MLP neurons of a small language model. Each row is named by its layer, matrix (down: output weights) and neuron, and shows model dimensions 64-255. Each number is 128 + 24 x the weight over its row's rms, rounded and kept within 0 to 255. Numbers have three digits each.
After each neuron's rows, "fires before" lists the tokens most often just after its 100 highest values on Wikipedia text that the model never trained on.

L3.down916:116125108192110151067086120168152085113127110135112128117121141152109121122154120136117128107166136136161121156138122090141157123084124119122114140153136102136092107140118123154091108115123117131104102116146105114217111131148161158132122163138118090168127081132139164131180124130097160136140160099110134107118106077101121141112153155129136093117123116141163126133119171128130144111149159075105097143128125128125088095160111141124120162155141106124106060138100158124075088124147160136149106107094148116094146171161136170108104093128078138120100145107139158107130152161102111089
fires before: " |", "0", "9", "3", "8"

L6.down116:122140073149113130127134158108132158158151156128149071131128099170132172141136094157143068126101119127140169100107092149112116097152135122145120116109108159156202075123146124098139154139124141157139125130128164110145165131101128127091067175128145105130170132164136129134138147124132142180123095094082124129106101152133112145149102147132096131116106110070135127115084165146127148141084088137134084109125096125165138143157141118133109157114119132102150153131154152129146117149130095117100086127095166152137114145107131137167115098118098150110130102143098147110119110157117141154
fires before: "dale", "s", "ri", "si"

L3.down119:122138172108145105083066137155102067120154142135149085183102110112133172176129150126146136119156116129152127091073107174118104139121124130162098115131104123140194109142096118122124114153146126130116160144131072125136140095146154109118132112133103109146152162126136116112116121079139140139168101101108093139104115115123136115140134156140103142138128156167105118142127130133173125121148114105118148152089111121184164124093136127107152176155132131154128105141122115147108055127095107172108150132136097106107135111155140145113090146124146141130096121124109186128106121165155121109
fires before: " of", "==", " ==", " life", " and", " in"

L3.down984:147066134138094133202096122111141130160141158190127147131100156126122112126121111112118163117116152121103117154119122153127066156133128124088117128124151161123142126118144125153136104093143159103125111121134144126079138105131139066111129084128110107135172138121134154139123127135149117130153141100123118165117153093114156119150140124127124087136175109100105128124136097145135102155126112093116154146132154169135150097171117127130144086107129134107140107172100128128122105115152135137134095183103136108100121232138087153136141072122092100105158155124127136133129142124130099162
fires before: "\n", "|"

L6.down226:126144130156163114241109155103167142153128134115150090142147151130149150120136122156140146090144126155142120137081139098123075108124098140116143108143124175100067118107145132119144119117135119132096126138112144086093126133122122152093113112146111127129114106187130094138119144126136150103113098098107125145133143132137128131141104122142151126120180120154101090171123143128154132162110115138085143135135131128081147135134108111135087147108112114093132135226140118129146092158129140138123116163194140087112143255145121108111141137138123121140120109121126131134125111116154127151
fires before: "s"

L6.down286:095123131173148113142108115141110113095117095082147188071137107120143128151138163143171126155118160101171147126128140126092170127145126097117137118132146138145104115119136119073138169139131140165113115124122147159085099124107107139167135121162152090139161152172146086115099155120162159127111123139069117113123127140134159141114178135131105111121123148173116134147131155118168117122145131179135106125083157159100170108121158133131127141114162100103104110093113119125173106124137159134069140125124120135148129120151120154089148170110186159171105134094156141128100175128113136102
fires before: "\n", " was", " (", "-", " ", ":"

L6.down912:139132139099119144159121128133121103138118088135106115113088090166118102109101136163099113116129111144092130136134110107129052116120106185151164138092176105122134101135063129150150117088131116098164151101129157121151143096129185131127092151084096137143122163108107112147166110146131105120125133151162145131128119132128118170164158191121116135131132100118153167129146176134110127163101112113099122131118103154146128156090132083153120127131083113149125097186144121128125134119088129103161139146136156121095177231129148127141115110160124126121149140134130108155148142160108130122
fires before: " |"

L6.down197:125144171124101130070132114103144080113138115109101116121113123143095118132124133132113129110080133134080128124128138123108150140115154129079147141050097110179138109120148131161139119152168124129146107154139165092113141150123125083129112138113128124133095166117135175169117130140178124150150147149134145143092114090166144153142135113054115112183111140129133170117146123142144148136131115149079141140128121090166125155134134124134174108148128133151154161098149097123142144123133156111123127150128148123183143095130112143133084083095149077081123163112120141151135108144154170114
fires before: " |", "\n", " the"

L3.down854:147124079128115158140160119161184149100094176126126120197126113124137131162127104119099147109126128133123102127127139123081127169127106102118121137153159162130136111083131126124143143109097118098123091146084155096115118128100100136133144114164145142102142146135160093097140117159149139111154124168133145139106129118098173125171111125097122165130131144092077120164135118119094147108137137109119155141145109149143126151136120126136084114118113071090127166104126111115113119146101060146145114133122107126148127129154113149136127122130192126151091131134166133133117121134172158136
fires before: "s"

L6.down433:120120109134130142022141107135158108097112169155136161146148128137115132096153113109156100139106158134144151094124108125126104108138165153108122193132094141134200120118108130109132121130114151110120110118152129135123151163096125136125135115106125132125127133082156133120144148128126118128137127132127128174103136114096103123143255144120124127188121167119118084147130162116111115148128127101141134121135144133110121107101099127146110119096117116113111108141115141127143171130125130112112150082131136134116141101120126118093121130138141139132131180121156124146140131148144134113
fires before: "\n", " The", " ", " He"

L6.down516:100162166112162158181144144088095135097129092088143152122115169105140122106109142155101138128128154092155121142115155130135121152128158136122141100139129162140085109124096126126118153156114096096101166124159109126105128167124097115126099154091130120095126175116119159164112145157098126149108141121125125136117145143138091195090152118118138109129144137121106127139168155126168138129146128094129134123134151113142120101089127166116132149167083128150123119153135126153124096112074098116141134120186126122106109161112130129097145164118119130139184132131146148147105101160123143132
fires before: " |", ";"

L6.down274:152163148127121114038120156138128117147150143112084123136128136101152156165091112101150142160086148115130110118122103157143088129136144120127082141143129155197255142142145108123153144142116103144131121144123110112136173164120120111120079118175128146151142140107127122129142145113145113160131103167119114138112113110126137131125146130091111105115121116152152155141103124154144160108129098109134125107136165090116141111074145125107144100101123126111151132134119133135154153080148115128135120126088119137117129102126132174162049104117141138129126125145134171148145089139108077132
fires before: " ", ","

L6.down134:162139133149138107169142102134116138163112132123103122087141186176085159116133056180084179123123092123129170141113125180143119116153166129132074120119165113171164091144128136133121138133132137090121144092121146120080166154106115116152113134109103078112133155085116131120113140125118158163115084144137118127117152146110112094178078138141136067119150103145140145098128146141151163113138101144104148112156164144122167138149144174104136123141143154111127140111138105080134111100112108119138111161114122130129108133139100120120098164141153114111132135136118098165149127111168099131
fires before: "9", "8", "um", "ian", "ula"

L6.down837:121140101167075173086110141123120122116158119139142101097118134139100114110128150153127093160149117146162107104090136116104111098135128174108118141153129189137203121128156158137123120136092118152119133149135146111103133133070138107082137157117133089099103094143116101118163140135132170142124162079092113125097137158156135109173149181126114141128146118127101112162144113145111147190138099165121144141097120169126105157149080129119133086103114134120120126125130134109108081177119143117131064146129124118122094104129120106124158094155122175107131160141107132145111138145133072155
fires before: "s", " Votes"

L3.down192:140114092119117145128111132154154105113116086148137153107174130162162114085133141098117127126128118123119148136143129111115122170108105114120149152171105136126106146135096118133164117105121142106129141130166133145131162082134115191120127120111131126062164126145139162126115113109143170129147127089123145165108134108144114120114156120118115104117106137117165146087088132149137089127122186132091140112093118124122123103136119122121082087119134134105139157065118106123109187144134121119116149130136144071110151172127158141122131090100119127129108213171150101189122127121164107157
fires before: "|", "\n", " |"

L3.down94:127135140137119167126091066133101137114135113132146120136118132095079099106165150148079110112103108123112107151115115158104145082155153132136131099129106126119153179106153151089145121122133120092150115127105076116141117168111126130130119106165115115131146175140170174131119091113066140122107149153109112172157104101198158133147180128173132111091119108151122156117169157143100095128084164120100067115130126116099123113161152120133168163122079163119129133130112131128120118141140091126133088147101148147109143144126158101146169091151138130072160152085092150147171158124171127108
fires before: "s", "ed", "d", ",", " the"

L6.down970:084122134140118144081164155132131090146155112148099126116104160117084117139159129126146119149127114093079107136137078136147136170105126116136117166136167118126124122132114140112146136122116131131103145137070131099107078155112172149150078130133161173154138080131121132129132159151132110143102137134157171108138108165110088125132175114123102108135129161130124132105094124134155096123117143138134170113109108118192149109123144162170156132136152169165125157102102131132142157085140141125159144113155111147171109123097103128151166131113132116151105108127133128108144137190082123123
fires before: "\n", ",", "1", "5"

L3.down438:140163136071113167141183133143094152151126122125079149152069146137132156135108142138106112092092152135133126114188164148092098106114125115115136121113145140119163126110144129099142114102127122081107079132127139123132116117089132129124083089055125121149122134126125144129099112114167160125151160142172126124125122088115156108139119123113194137141137110129170165140133100116110133145097099121176133134128128118116143173154116124129056126088104104144151113095126097112165164114143163139145143152152102144137097125106106071113145094146111128102173165126141147160137106155107104120
fires before: " ", "\n", " −", " +"

L6.down360:174146102182130143160129109143127153139131119143126113091137148134115140080142065119124145073140137137130139086127113128143096152144103159084178130109099129133179144146128125147151106127130137106142115180131164141086116104135133131165109137121101108153095152116160102126163135123102134120152127142134106167133150098130145147146164098135112142108070154112155136122155149158094124097094115152108123094139119079098127135118102124114119112127107164120077133116095105140118094124111126141158170156105140103108131112115141145123126101134212135155137075142144156123151142119102129150
fires before: "0", "2", "1", " season", "4", "8"

L6.down53:110128126071121149128164085122096090090158116117138080149177112109107179108129142149123132135124128161137120119137125142106108117136136092122087108115138129137168116124113140124152156125148118118141102069124131112102131119118126110171096139152131121156143138117123090120150104088130118162118097110113130129105159129090117123127177153147093123137132114146107144142126156141126072142171142143130130160150113108130131089159110164109129137147074100134124122131150163141121128141146142147101091115129115153101130170149122073095152147152130160152145161145064134100158111145135152127
fires before: " ", "===", "1", "}", "3"

L3.down39:143147137096145131110136120106164091098127127112092131127115142119130098135143155149155152076118124110096188157180142144196132120167177110168156168121162138106133163155100176120144095139136111167165148116097101142179111101172137125131125111119125122137116124099118128121140117142051132132108120125123126068156126128130130115107129114152118094090145121107159103074104087096151118143114092121134106114174139145121110167104172118151160139132159129131140084133124124121128127121098184092117139104176128119145130141129104127125131108142129124163186132119136099126100145138127145125
fires before: " |", " a", " born", " an"

L6.down163:145129087134136096217080158116064141149171139111130092121120107130141139105111163123120136143178146160140120111141107118120149095125143104088177108173092141114247102133138151107138141124099150144085097142145150128106131152127115145086137137119154121119106115144104138160142136111154124172103118153154095161146147120088119117139099152138122133128124098112123143175160139128113097134147115128136123127123122111103118135094104134105158177167133162120176114114101134160118118145143143122139122146097104121097106086118136126112098168114149080124162128145139099134121134089118082149
fires before: ".", " |", "en", "ian"

L6.down526:126182122140141161103160107152104102092137163110107139129099125182086194119105156142112133151132120137119107097118114157173114115136136119135123130087109154114197078119125109099157142139121083134105141107159151167125127157131144105114091160119113104147130154145145111121151111111118144184129097139121179159140105099146108117140139150129121112116152104149151094123116133077115124108109070146118122141182156107150163120136139129183123138093168121122119090098121139114120088127109159124106099145151143117137115114114055111170069142133150136134149123137116110131140159130137113104
fires before: "8", "7", "9", "gh", "V", "bull"

L3.down694:126142133082122105102144124127176130146142169124128133107102097142119103186121076091152088131084117122150132146174117176123156121148114070096158138104104101134131120106127109154084128117126134139088126130146176126130122131120200116134108140135127181122118145137088107110104160092100153141084095139170144184113110101132114160152128152144141127133098147099147150109136158132146121119140171124121110144122123152163153119067138138151126131092121124107162132128142136160121087082155117116103073071155160112129101137150167174109143138085143142116117161080122166129118120132104108133
fires before: "1", "2", " ", "°", "N", "W"

L6.down963:145141117087114149169116086102109135159156160134134123128093169141116093159111110153101135146096131127115153106153129105139070139114148130119154103100132155094219108137104110124143101087109168077158116151138132125119155143133142113098080108131116139152157124095132154144103079144153127170097112169144153142118101124125150092133171118115134096156142128121094108122140109098149124118127099133129143096134120137147137174146167090134130116089122164115112138122129139146122087089157147167142136123116119128133117231108138108156109098124102120125140149139137188121170110114109104104
fires before: "\n"

L3.down823:141066154093127119144140149183084153131074148107118129101153115115170114123137069128127115116094105115162102132133127121094103090125090133133133086111134135138169122086121104145142140160130120119118110120109164129141100105097126136115089088164088086157167143161130121106137105138154162160162127129119152119063144091134163113168105125113175151118133138083160093163134111137132144140111137136179175138141106119149124155166149114160143099136117100122152120123129116122145129133122112136122178112156103112125149117111144116136102101111109139105144132083184114166126129102115184146
fires before: " |", "1", "3", "8", "."

L6.down218:140146160140148150112139112126137087103098129082120144117148104121147128155143120107110118124112123105142182113124132140131124127130158124092138100116204122131227114138097138146115124130101144139129110106170122143113157126102132103140118138144123135139119118161143130077138131164107121125102150118139193116171175118121129164107180097113123102129118109144113140142153148125162120138156150137138137174131120139107117144147108129105109159161120097128115124148119125131127126140116070137157160168166117146121109160132105059140140135160115123116123116135108085110118125096094151114
fires before: "\n", "-", "0", " is", " Japanese", " United"

L6.down903:070126127164116121162123166142133154136100083089137142109107103142109142125135111128111116147114136093132142145136141132151146145144085148128131080125133118164167078135106163108169131136124087149112141136173111143132114122163088115110137143097129121127140186168136173135112137162123113142099143100126136096155100117140094152127080138092141137124133084101142175178151144139170135134098114135139127100105094141153148079146123123132118106141151094129143115133142160129126084120076149147110120136129161095177132122127111131103121124068102132154192148187130179099124165169088120107
fires before: " |", "%", ".", "|---|"

L6.down399:086104161127172156119157106138106098109105097101137124130144106100114172112118115154107142140143069123146151150138158094158126134127133134124151138163142126135088170154114148116124124138142124086150146095101104142150163113146165168149126150145163135094140140145080076134176149145136125088127151122110129076143125150147118167116162163132118146138144132153095108135143170162124087134126113112118128118123126128122106121099102096123118140169113126128146100192124134143178091108117117123135175131130094149127119183141154117150155136126190157121111110129099126087107134114172173126
fires before: " |"

L6.down528:151110148108111126119138106156204079144111118128141120134100115106109110122107116111117163099124168132100112116142125121110131089134123128148163135089115105133195160150123150071148106169140141089112124105128129152121100125144140140133144129128156112114105105121103108101136082132134118152123104124104133118137127125150138155153164133113108147095184136141141113116118145108138135121110138146116104121130120092135122188150146166095119114094142088144124141123101122150162088133149142172118129146098152156148117089172139160122122108110153152113110151140142137178080158142118056123
fires before: " ", ",", "0", " October", "6", "1"

L3.down953:131101116165092197132140136132088099115156109142105185130121141137138147150111098104139133122107138135111146141122135173142073139054170100106126121139160142115153108089106111120154169119125129088122080138119131115100147131097109095119102105150099103147146102164099097115144121142146121131184094112096174124139136124148154143155142122125136114123159112129120168092144099136140141135058136119157111118080135118111139140103141130156133112124129148107127079137079132130149105141155152158124109134148071152159133157139124117123134118095161145095142126157139176152145145147117138130
fires before: "|", " |", "1", "4", "|---|", "\n"

L6.down83:120167104157085119163114124091125145120145115091092145100131167106106126144127140145148158107128142120136128143099098115135136140122121132076149134180136147148173157129119145092167103114095127124106136184115143126082087151106145134147123122136119159142140169124138084136147145147129146122125082147101117124111122148134137134115137164096135129123142139148132183123144058156147130096090155136136144074123108102097131125108130098072166107133138120140148140150140118149096131103126135120107117146132124137125127117123075145163162146143145161160100103130131106143117094077142104129
fires before: " a", " an", " ", " known", "\n", " the"

L6.down817:116136153110109099026139122135155160110142159087132133129114136099163158150091141104141097147144151104133122142122119197122146140128138164101089155124107120156255133118160111136160120126159103142141119147131110149147154155113127094120102165130094122126120151115129145137131137120120128161111126157155138172126119108150117125081116132100074136112140154160135147129138097154147092105153100111128098123131146119135149133063128093106125138101148112112170115104095133127123127103138111152138103104122131137133126113139135143128082094127140116131145160137145142128128099149091107140
fires before: " "

L3.down181:124112159144133115135122104123171128135132139113136139165125141105102113137085164099113109120115128116108132076114094146137101138104145121135127151110159127114120128125165147131087130166105110117110121143159094143139122123139123104114158158124125132142126169114181152167122144121110142151085137140110088182178133058163160114113155122118131159124129119117095111116095138125098125118140120138132104155199156124154113133121105138087097161107182166112147127122174116144112121136129124113118113159100098134112167106087136118127112111106113139099145116124103126097126126109109124115
fires before: "1", "0", "9", "2", ")", "7"

L6.down600:131093170151142120025107181126125131147125125116148121131093118139113136137093136153133133175083114135116112142139133118143145099112168113098124095112147177115202162133155149176145135124106092134136151125128100105100175108117153093142094072138101122173149096143149112138140117093160143156087136105091095144107110107136145161124195089102138154135102108138153157124127108117179151114168139127179098114117165093133139116162138144094149146096142099113136125116138074142136086094148112106113130153128109149099132092118137141140114128132125140125157132152106152147113110131149123147
fires before: " ", " the"

L3.down500:124143124141129135065148125109148128101109100133148091100119120125107078123135120109121142110184132126142111146156145121121141119140101113163101134141126162102087144121112122143119126130128133145128124119122135147219136120178139146151158115144129150074121095110130119123124149119096168138113172108124152115148116158112137138088111148174150120099138083124178142108135114118128142134124158120122089134101141103141089107166092124136166180106138160090117111157090144105096182150127125114134100102088165103155140180171199140131102109112089141110082128127150105183107156140126180158
fires before: " |", "1", "3", "2", "–", "0"

L6.down736:124132106130117138086139157120105135127169124127128138116144107133077128130144126123148090150112091129133104090137118097113122125113151128108128115165133118133174195116115149066123115126124158093115173157123119136097126123113138087165135067166128100140102106133099178059119114098129157113122148115119146096107141164133162141142208124143126115107145160117180145155170162123076118107143149117124127102072143109083143121128144138123145107084147128112099124079061128085159143112146135146133138109088149149124110163138116148142168135178121147118106147143138092127154145140134125135
fires before: " the"

L3.down101:169117170118105164151155138176152154138116169172112142111114161133136140172150118110146105122099160132134100145157105112134109126129121128127102091115115127122191106116136130122122091093105139091109129117145150126109147125123116142116107120103119113103119151111132149114150142132186111157106080150152186120088115149088101125097100122128132084143144157134139099128139119143153137137099115187155137123111117071124145131093151137140101095116110103126105170141112090165106165115071113142122170165120155114149123152126122142136085125134144128131189151152103137145104118117167119145
fires before: " |", "°", "6", "4", "8", "5"

L3.down405:123186166106128119151135077104148160106166154117129096152108150107094116078147137175136121113143119096106131115106156130101142132119132139137135137120120153141137125110155137131090165141149122146137132132108120132107139107110118120132114144104069154101106154087141102120107164111134127126169118123103107124125121124146123133074130147158163103107138133112128075098126129116095126133157106107117095134119197119121137111072150141107131111148170101111130108142092137153162149119118136108132168146150182124129136145162129134128102055107140128149122117105145157087139111136136139132
fires before: " |", ":", " ", " /", " votes", " ("

L3.down640:112162158106131105131167169095137147152175078155137130109130140132094166118115110159094152117139171185104088130173130105127102103189125120135136156076133114117115113148166175129076142137115124119150141127125121124096154165110148058136105135139141133117106115111088124163139151113154093149108111120151094141148126158159109117148148143128120130128138138116129166127122110136134144097143141142152076127117121118131112080136161134090153146070149118112097097124179123142129106103134141104150121147161158133149155125120107151148106147168124124090148167106108126139124135123114037104
fires before: "1", "2", "N", "7", "W", ";"

L6.down571:113141124174109117197153118124126113119162110110058155153124153122110140143165102133172112121130110062141149138119144118144123124157123114108144114158110123150207125119147164136153127075106099174147145141144100151120127158132100099132108161133108122155142145120146114111100134096147117155147078092086126153166076148109148100161107128119142114126135155135117126130154161093101108148131136108156148157159144143133146098115131123131156122118143135138124093082163108126114106131123165122097138122123118108112152096157154123129120105141117137089130127086104112113115129180106157144
fires before: "0", "2", "8", "6", "9", "7"

L6.down971:054150125118150127067152106170113112137129155170138200091146165142095185116116123140081183170154149123113140112127147126057135126118155102106123129110147141138141135111154129100122161111140073081121125146139107086104113134101144107152100142122128155080113141112103161123167105125121158096099136127125068142132127132139115166148184161127102132120166119144169141117123085154117125144136144114105101134111187131111140124108130127119152119147105113139143118120144102138179114104099087154131138147122148130143092104142158153170113156108113151080082124149112148126180108134127121116
fires before: "s", " ", " |", "t"

L6.down463:108139168117109138127112149083140161133108137102176172128156148109136150114114103108125119167124127145100120118121100174102123094138148136114133161112150100138162110123160118139159058134134126115141153129130147127145151154125116053088128154143165120085186119127116110126151133162139097119096122149142105158125148141133130154093156117119118152125122117139124151125071119127086151145105110125084126138144077066156159159117140124114123168177127119091081144109164109137151103115108103123119098172093093130109155133123126153112107144113133116160153090106135112099102159107088119162
fires before: " ", ".", " the"

L6.down90:145102151166121107099085046145124150151173141119162115098125132149131134131101134125149101108161124144131144128125141149077113115140155093154111143126095127130100156112165131125122140144127176147095139120135132150220136168142171178131170125130128142133104120113146115112104116096112131130114139149136155153141113100116118128106108113128123107107130140136161112142137142117106090088144102127105135126131128148105174097105144156122150166109159110123155105181125150111118133109114183152099122106101119124117118132147136165101072094102120102122140121124163113148109155183132087133
fires before: ",", "0", "9", "°", "4"

L3.down276:145119120143089151204132128123144121157136124144092120092107167108089119106111130130145133123102152134113106120136129132120164105147099126125111147129152139130142112121129113124140113122119141119110127116128125146149121138141255137118113122112136123146093126123098126105124117155112118132175130114152156154118124135137121127116075116135118086127152157121135123124133108135123130138131120047119121203108116128127103132126147140112129124100145148120129150175117145137129129108143108151116128149117126108141114216130130145119131131154132119110140137129158106136112097132126122127
fires before: " |", "1", "2", "4", "0"

L3.down537:125141121097140155094134129112116129088118119130096087134152157116106129124119113158141110105142133162099115105130165119150140116105094112149109118134162140084092130137115168112146124137103085094156139142094134123134180134102119161143147109144177144151105083136106123140138134140140122130158150097150103130141077134093126080129118120118086126152136155159152151117126076134144159155148134084151097148090144123174092165113154148139114195107110142156140144107135146122119101126112129154145139092173140121106120085194129165116153170119097119130128102131137121121127094101147161149
fires before: "9", ".", ",", " and", "8", " in"

L6.down237:111130143117120154087125123157176118118115127135106127143134159129143148145110154157144136144114172099139115114127128144098138111111124102101095147134140101083173129118136130118139140132108143127125070105147119140107144143136138116121112103117142142135141111150110148126147157130119105101105141122139121111137148119116102124106255099129145119165166171130115107117091139111134134121102075126148125120133145122142146105116140158143109123150092141170139163124109130167108086120141103155097106127130143128138087150144120104121151155121149111123141136133089120125114112157096109155
fires before: "-", "\n", " "

L6.down54:117142141141184141083073110152122120136101175124061176105153111143127158127114155102161116118133140122068107154175160126148118123177150111185091145131112131151181107125141140125097137086136104126161129119162141148147145142105126113176143116118158140114120123102104132169114172114120142129120109137140112121123139151131114138130134088114115098129148129102167155123159187126128139116121146134147156145166129119097160123103132132179128084111115144170181122099133120138136130059127129101126092124134089128138122130145126148127154088169132121101147112109133100146160131128134138127
fires before: "9"

L6.down702:100145168129128155159136151151123117126131078141101130169126106107087100113089166180126142110120134128109129148142140118122078117133117140103130119130165130131121098140123115142117093107150090073125132133112144128174119162117164148151072143106130143139120122116102140184159112203120086120141114127150128100119181169145119140155175149145125113147106123124123172147136132126094125109119154104129118129128124119133089130115159108115130120139102125126149138170123134147122091093125128120174140145134169140087130216154103113148101115155169113108142158173129063134146140104115106151
fires before: " |", " Reg", "\n"

L3.down210:088107208105126120088136122143154146152138093155123125140154108138097082119153110112092134134183120137101137178126161179118115104145138123144116139116111131133138174133104103138177116112155121104109100111146115137188139116150150125144154118120139132124120096122142165139137138121135151121140144116119152126132152144113112133128148106109204121095129136112138140118137082123142115133091171083118132144117136091180121129121112119121112140108139119163168160146095150095111174118068101133129087147135137107123160150165144125124122117109090110105085181133112131151110159161111130113
fires before: " ", "\n", " |"

L3.down749:139103158115116152073133097088139116172161105150106126124168094110129077138163071124102177134150096107108112112115121164129134111140147085152138092116111123138153150119137126151123131109136106099122102129123133146102130108162114102117099151111155148130098149138151139109152142092091138109132140116124143156131138120123159149142179120155167117090100122109132151120118130131149116107111107130144118147077146117144106144117161141088117116131123068133192142135101120122125162139064104136104139133158138109164157124146180089113125134147101131142118115167114092160114107184119144125
fires before: "\n", " was", " is", " |", "N"

L3.down951:123123139132122085066135159076128132110127095128161101070132130121128114116183118113134145118196128109140150153099148114119152114154089125148123115130111131146067147133133156131160121149137136140123104095138136158129115140115112143154158134113113117069117145123114123132140189110111140140108160093116090133117122146103123143098160111126113133127142100154157198109141093160145148149098149144103113123096188122140111116161128163090110167092130113146120117120117133116113151152070099121127100123109144093123142128159171138099136176140126104158084154125120112159107146126130141108
fires before: " ", "\n", " −"

L3.down792:125133106122180147080105130155154091085156093162100158156150145125082164117131123163131149107098102094130124083126120169132124133120127120162151120133129119118110136148135155154143126120125103112151130137143139156141122089125148127113122137137107163116152180120142125156121185125109143141152112124140086141118170128119109184160183138112118136160138148160132088088108123081128104127131119119142084137118126131084147122101114112155128135142136100148135155121151162146134147126147150136155073128134071146150118151134129156110195115130116151098146102106088127091091139154139135123
fires before: " |", " (", " Party", " in", ":"

L6.down916:099139122143141133067149103109163091146148152151103125148133153182125135151139114153110124127067145085140143105129124152135100118094131140123094128124134126060185120147127123103122115100111156095145088149130135151119140135117107132106118104111139135124103144109125118128116115121130082118127105149151132114172120099145113137111205130118131109165165170118144136143118092111136159126126044133144121132107120148133147133112142163088115111109076087183124174097112124172128127125151116172143144160134152132134115119142104107130164114126117114110103117152108143105148087185120156138
fires before: "\n", "-"

L6.down772:090125108122144113155145148115106126120125137147118173156113143165123118139134117116087078116115093131119088110168166123136140133125109158125082116094103119121098100102121094160164122119117140143158102127115107075132137121129120127125123127107125155139108132105214127134111103099173157155190136146138166177135086072151110157115122165115165130138139096101146157163134146168109165088124121136108126097160127127109142160079100127143088115106092146105085084168136123101138112127121159142169117151118147115165154174112144147130133102151110147107136086130096115082144132163122128128
fires before: "\n"

L6.down430:141155075142113121171199135103104172083113102121065109149131071142130123132144136139144125084146132112123144115129123106131095110139122106094104122085135159103137095132129130104141135136107124148098146125130145123104158150109118154163091160089145144164098144123147133094118152134157117150145115161133149072122143150130120085151114147135139130101126115115139120151157144109148132148173151194125111099113119094163134158152099129142125160142114106147128115079132134141134157131169145143125096105123113119162138124134113108154126172099124153114116161104110103110125137136153110096
fires before: "|", "==", "nell", "1", "==="

L3.down641:122216110141112113134170102115132109089152135112134113153127114127123108134125168161140140101119124121094152132127128154193126108173177137173164157091105117098140148116092149139124108140169109168174143159144102127184132153196117092132111129106138148112118142096140120130147124130125122142157100160139147124143105161125154110104095136106100085106111097117126110089110104123116147177120130116108102101189126151120120141119115113110139112147158142109103136124137159110127130130144151101143145116132131160123143116115118137138107060133139145153162128127108061095169139121138152081
fires before: " |", " of", " ("

L3.down12:162192135140121180166145086115119153103154125130125125145107119149082121108161111117100149126122137139133149121151156082167128115103150116139123100128130125086164104078157143130105124098134113120122111126127135125123124123102130090126168146092175146144155103125167088121124144161109155126169115131145177149154116160104133104137106145143118073122079090125128086141124119150109125151146109152127128107139116133119108131131128123136139106121132114073153099157136123124091110136131113134131073143100106101140125120095139133110101130142085112137145172095166107148127123098129147167
fires before: "\n", " is", "born", " a", "S"

L6.down949:126116096134118125004146140135101090125124156125139135162123103135101147072075134153126092145141121109140077107115142100156138105127149108159146144135125136135184167152137118148100160154142114113118116134144136107126163136115097120140095161129125114136130129127118110141121117125121106143115132119135146135094157126149145128128255140128127129145125157129113092138133132139119125128132119130135144145123125137152146102124139124119123104124118122140129136112110141130136116144115105143148090095138104127132108076148150165150143124130104139096120104131117147100118126149116120140
fires before: " ", " Ret", " C", " D", " MA", " M"